MLP neurons of a small language model. Each row is named by its layer, matrix (up: input weights) and neuron, and shows model dimensions 32-287. Each number is 500 + 40 x the weight over its row's rms, rounded and kept within 0 to 999. Numbers have three digits each.
After each neuron's rows, "fires after" lists the tokens most often just before its 100 highest values on Wikipedia text that the model never trained on.

L5.up1365:526570482494508469533515531543488522462506528504487503517507458514559521471437517455506466504548470490459463507470503528498539445473507460528605435544504514475562472537497477504506509534609545498489480476509519436497471434465547606519488482455443451533510515483470551456525482520514563485479521396535519554467538463486479487473578485487547538433483516524478494482484454558481485508505538548526533464505425497423515498521494511523514509396509447539415526524561518486495534534487479521537535460498495555531541474477484451498449430553447439517483565516545451489506507509559568482483485501471485498502462460476477538460434507536516440404473482503526530482535561469466458483519542534469533551500467484567457488491480521438453547546495480405493499499545561516537533477542493
fires after: " ", "===", "\n"

L5.up507:430593487507487488450507495507458452548491459489353463551522538507473577408515476518472545547566452491494429490493415507555495454515472591482530444461602501539425445420521455532541552455475539592489481502554494468474459524475474562535504522488546555520493545406561503446474508507450516514505445475530448524493509557492513546536489450449486470557547494485476477473471536480529483479459457483561508533520444485387523513498537562457477515464500595465480420520554558486497509498515512507475481517479453504476480471504509456480493483512528514514508511547473491458478485455588478446464505485501512530515531544512519538458502545529521528465471542571477501534508479504435599537559488557534521572412474545489460502468538484519462446552506496550464540503473507468549556468461527
fires after: " ", " the"

L5.up1064:475575498499456495459562554458431486499473438536598493511515516519416521442473548493526514483456477553422493527423525498571456506451471529513512480600510488475477505510505552468521553471477441592613487521456505573456495560443445524522484574565498547438499506468420474534510483544562523485549440445537505549429420437518483485487439537510517465500482517523403485575476537520510531503507411511537482445438509514487480480496510499492502516503403467465475493467463507456497511459492515481499540502485470470458539501537553513525538603486498500466590525539526490564523485536479475476481504407498423534501516551489479441415476513483463506545468496513460503473506603601510533558498490533476617506503520548494515445507438489421504562401528511503519475531492516501461536517466469
fires after: " ", " |"

L4.up615:467449581540482613545456515493474523512519531477487443506452561514505470465468530470409432570501441452495504514459488550490532535488417459509570517509506459431473536504518545515473550516457448505623564424552498526560534572514439553556482502492528518478419523569443442545420540470526539513463461439538482528464494480466501470493502463435532477532494533503390503492484548493470409444534473467491515434453469538516503545485513491466561488554501475520490485550590522538573495530496550540574506483460545539496474539452531596452529581457461493503561489575591515524518466482515436481457558503551499522429533542452537493469464509488495442562480542478438510548476550596428546486497484540521518511554467466523443513518459497467494507464436457511566488538598539501493502465514460
fires after: " ", " |", "–", " |\n"

L4.up71:455515553497552547436530509590469564507548504552551446486545563428587494513501556490526541569458521523524572469500419519466528539586467512547507508475468593516505479503454545531495516375549486546513561502528474461537602433494452467469436421561452446488460490493526497528520490564459536531489506375520432456449536503481539480452517511509488447514514550511445527484506563448497502478462567482522500463518500474488487535519461478458456509444507526503448488533501522480464545439547503516539522495535467390451530560473517490501542567529568522446558506474543493514541536443571484528475477459455442434411562615417500517527516478516477473514471535490528469505511515542479528454484531427534490465529533512532410566500500456458541468567508519484528455511504515479516459445509466
fires after: " |", " |\n", " ", "-", "==", "|"

L5.up1342:491492507502438504430504474477403581499466481520463531527467511477593515495489484523496460581496497514476499527507495508478491508455491512488492511464493532536482506446432515482494577479470555525486497515476467451542537481433492472520520437430364533526508499483408458457475472505468515457512477381575470569508475469493466498586507508527505514530570475495453445550452529482588509570539520488502512517551447503541586491491473590532527581545569522459506484519434564480505540510477482546494465510549452468468504451486436512531574588458510508482448540454478498484511512542535491472563455483517440496471533503563521485457489525485571587587454511515497481478498469455458540486514489521512530477473482487450519517531457498490540522526462503459515514536478469509537483534563506
fires after: " ", "–", "."

L14.up1128:539545471523497558468566446529454509450484559482510500506541520486461514562500514510520524494534495523534512566486416499485438478516499520475493524526446515518480514519524483453514495445515538479492432574520450537576482498498471499570572519548471530545492520533469503441566540483556510501463505445520517428472471519457491495575437526490545588506458529521500486541517449524471481469494481501497504461451467530488527532589459539478516500414486484498485479433552519450496503525525487482535547554502498496486545514456437591434441601512510494509459457597497431426451553483386529444503439558486545527474513519494472495472465535546465531418458530419444560483535461554418477509541557515471445490485497544429514448532485422459525465563532453468509549541499473530559439515535517
fires after: " ", " of"

L5.up921:487511487475491547487466502521542506484496483473425504523439553468574532491482484530505465542560516483494449580528528606440591453443547514460523528417505541530501476480477569508452475464527535553519468410519506525511439488464532561559515502493488457512505577541495424521464504517515443529476535509442514495476462498485536555547497534506519462443474595566553528452408562479497459491486568433493499485525524484465494544516517547538499565500495536506499469513437605411492489505458552538488474470539499464477437525458536486506555399442511483537497555483500521447464400558441502470524523471437522578539502517576414492481505577463499521590415475544502520470441487515537549573497466509466537478432474512442476510500523527469568495555533504489457459549485547533505531540456536
fires after: " ", " the"

L3.up734:554513551496454475493593519478511519498556477534460459529468519543514551494443525486491474497479492540556499522519476444535484456487538527562484522463516383554510524511468582530498514549514505475494457519527443473508492492514505537487520572511433479541443511535391497491482502476515490497486483430555478463600580508467471534520544511378521490486442505504563485537471507545518545459491480477481495421453527386459485439561530499595492468472458474533428469467506464460466482506520514502517544490468469500492447492502528475438481462476547422525495597483454504417598468496493484470486491498439543547539428562532485500519484490508546483504535462514484483479516469498505504546415516557482463534478495549483531448484488416555538529581487512487519556482496484514538527530481516
fires after: " ", ","

L14.up413:480545457446503531452560532435525482491464464524531567480474472531475517525467464501536467561486488495442429497402532514509512508481510521469534507532613496505544565523529411549481516476545472518470565468529529505488521473517532545548513568472444467434472498558509474543559518526546465559456540481478593516545505528558477520499527515472538515513516497491529509440497475486511552597526496616491516492454519475525502463539583568563467567581506535520516478583563482546457565535497487508493446504466445527496454488467525547497516545491479505465437531569480555423438530499512486493445582533514496466463415470448496492485484481522547558508539506534441472469504485539463435469496507495475473505574522573426492584430493493461491487505527551486442478550540506594419495492511541
fires after: " |", " ", ";", "6"

L5.up1447:455558486522503476551508455468595537558509564441507482558417542448513521567482501540405506459475492520527526510414443431525489529495541470461564522489500533559462474509582578496487593485518563496562487536495534506544478488492429427534483441515525490495481466471511477496502505551537381514498514482491575510519517482497469468473506497500445523428415558537542467462500546505506530460441512549511570495477496496488470491541469540462445586524495473510516494479538507514483495515545502472577487476449516475498530549462471404587478486581456457511524458505439482480455441461495525482521489464507509485576495454476484450568473547560492460524495476462512567536585509453527493511474474520515525408503533564517483484496560511508473494494507444522513479450460499478494481535523511
fires after: " the", " The", "The"

L4.up1326:455499503504514488545527512447443451453400495498517486548491580578533515398519458512492510528521461510460488493476450494513564451526482575504541470408504482567534528503514489487486575513428472540493479510480515485492470508500528516535467504478496511449541539497487577438456510532508524486511428488522459510480440562499460566540518443520567448535601507476483516447487505505546492495552482488547566478492489436493544540481460496409551480619461509501542441465502501430604512509552549464438513520507449476482525531591549495501466536513502472465529455451463524555458422466465445517577500489437534557422592481449524406472519528438510536558478514501441498527479472575474497500471461478546482475549498520448487565550511471526505482465438502584512525514498472411494447458397494
fires after: " ", "0", "3"

L14.up1216:566566588472459489535553543467490465526525481468492478489514521462614526521562512487471492530475555496503520468507494552444456518535487545483545491523492575450527518478490509538456538488555446537561484570469488426473491456498516504469499473484541430497478477551551573379530547599479478485518599526567541478541483462554558459511500464469520458560572539512534499515459467560518525523492535476580532471381494501402461472539495512416482523460558554460496454479427513478489614516495531474495495556432448481460515514529452555512487549484441513498479536513525529468517572512532469534437502548465567434550536548532567480548531466491562474544453503487544455548484502488524468477430483478461454532473559580504512479441527490452604509493480441440476484507475485530496456501470553
fires after: " ", " |", "|", "5", "–"

L14.up298:442536477502471481489487518561476511518463456465467477550553469516448474500546506522479451485575487426521529469535523548501549472546465510503579539383511597548500453517524506490455511487571538527496488510416515497485422466566492451471548433422578577548515429585480542495450491498467497442442490527487495539547494512500489449449419502460485482503503447440480516531537484505517534494450479486435509507470384531445453404412471510452385518476540509533534544499445512529510473514457462583554497504480482417533490493505524439540470436522480481443469473493598495442449474498442572451519474494583529511472517542454506479490497541552558538478500518510550533491483523490508443521464479512491505502439440528490498471498543548524508460487462476538535430513539495543463480491492468
fires after: " the", " The", "|", "The", "L"

L5.up608:522548484596497520538503516566436601486483519570453503471462519469542536489529509530553499519425496520469507451472471489483470528459452505404502474481516535531492476520501577589411570452525486491484485502553530569537490489541485471510460461491510491563494528531450462510536479457508513445515530539525473524465504558479500467528462499501530470548546499490497557503479556566476521522496533467530466548570489518462517494502505498449486526484485490501503483533502577452480512451513501546478518504496493584489466467463559480444449472460548452454514542557504428515484463514543506436525452493472518504472470429569503488450498523583425522503469451498509442477538479470373575494562541519525463483472546512497502550547459353491487491532494511540449422502532526534482493538491509
fires after: " "

L5.up1304:500497490505499499570541455511462444438490480476474392565484417498502532468530542452514538508605486509430447493512482536449506498495547493504470465503536511439474468508490508559548485537554552497527447441490463458484490522464584596505548482502482554503535505509497459453501490566505556507449496466527391536459474486535490481515507515481474571487485516503449502511499548491490478480493476436527544503609541475547438504536544561507468461540572526515479490529414515485457440530473570530529429508466484485452492434503506488514478552451491462558584441501584517564549494517509490482568576572504529503482504553522484454600480494546575513490451474501543425432547485541541548548491409495493505535490463486441478484463514546557478478470423458442483495477431471545473463484494490
fires after: " C", ".C", ".S", " M", " Jr", " Z"

L5.up547:483463483454474508582519540509527489515497481465471528517536550494552467438515474567451578462509514535444446510540506483487515487594541575425523457523454550502435501455469609446474515548479530485471516507482540545529452426494494484532523485499527435536529467573480506585517524562534451530524498533490513466505487463492450453396499516546465460466566512519578459517449445491513547518501456491476497489448510496436544515506495546428458563519553461482504472524447478510456442440503514466473478504489567493478474486498485505451549515582486478493530502497570477440533460497501510523480518483535553493524455565449499500533538524486516457547530446450468534420507425498520510531576469537416514522508514494496466452524543503490473501529496485521515557442519477550538479502539499
fires after: " the", " The", " a"

L4.up974:471577493524498506517527479449490492469495540505444535491506442530522518476498487575520499531507490574477384542516517476478502522519431512508528414439522513537481480435470542528523560454521479542505530446474439453446502502465513549556461448454463429469464476583460469464438506534515378591556461431524529530473484542561456658504503559551402441483449592500515510497477566522560520507528481464542484535417522499499499490453519492485474520476546497417493445475570503488527546563476486526562500476529466484553537465478497489484489447550525470561485482492545472457500502484554507482590481459500518509461502479497590451474500514534565530625439507520528441427501502453420515539573496497474455456439488515487547481509491491427521496473536515545497530511494545514516486565456495
fires after: " ", " ("

L4.up1303:533532464463514451509530492537490573528504519558438497535506486511548506516493495559449484500469480583479475479527555449525434449484502483552520512453507484485475454488500546561475547491495482512521496485529402465540535525482520507531489495498524499515533508502412435445525449505477459525550467514579505531442479519471469547495490583543480422496548450524518528450475477450523457546558521454515532515451474482478528518548475538474488593403498512409448529578565464495517488570482479575493524434424467598529588459413507494492561536447494472523470510427507486472515546492538533470549507479387516526542458442517513428459552526490493533603457505492542469469502519547457445483527464462404486467483456556498476492520579519521509429510568485504546551528498550558499459523495455
fires after: " ", " ("

L5.up1336:472510484462445533559511480473492497526539538451439455528559511468551489492535538527507527500499496590534375470475511502506486475531416428476532446472475519562472498419514500483462505508556495535476561490530463440449483517561539548534471519511408492442458457470477473459451464529521408513508459536550539559490452538478461609577580553505517501516538511547497496505462483520584469505508512387520501475483565551477451466472512510432545551498564482434492517506502457513529489521518483483577527455503434559590524426426460561506486460529521501478519503496552516422555508579527580431477537475506444433509499529533568509457439577527524500540494496571464414494481535449527525484508495491495522449475447483544466456477515555500546562517570469477543509482495529522516427552471477
fires after: " ", "–"

L4.up775:558553499495475527524454472511525568483558516534452572520540425527446597471522518568473486482551540548451497512481499487552538460505517467526500504479539589549539536547461506495501508501477450545455502594519457512527426501537531509520458449469495453452508526458470427545570504517459425551493539516575536492486525567457478562491546569489442433513519478497461536527450535441598417463503498451517501543547480470496455481420465573468465503511422484479428537520493499487496420511477444533614476476477454551487464465429524526473475570472506412522507540452545461563526487495488504433551459478531521471480467449518561462430528569533551493560483510556495496449548480495491505588534581508536558440443484483567515556492481440452565507517505515466477507477507498483428524533408442
fires after: " ", "–", " ("

L5.up286:499493506474440412545480549494541547537503536522387558497507465468494571503511497539444485467537501478499513505458539451547515452508531534492544532443527511508460456556495514511529431532501493430429517423574492430512539543500527430550457451423493513515524566576505420545484514494466511472490516467466455454504544485448546553557545481455514550468574466484471524565458520534564520541529586489479560502534519436545473513470510581512490511559559530443460472552521425546483506508522470490518549531514498574554513467429534510425454463536468475570520521451466416495408548541473552462539462490518538508441479478522541505533555538493517517501478444553535495439532549471475545522476528514432497512490519478527479552425494548527479560513520499465487547493546519532543543529476459
fires after: " ", "–", " ("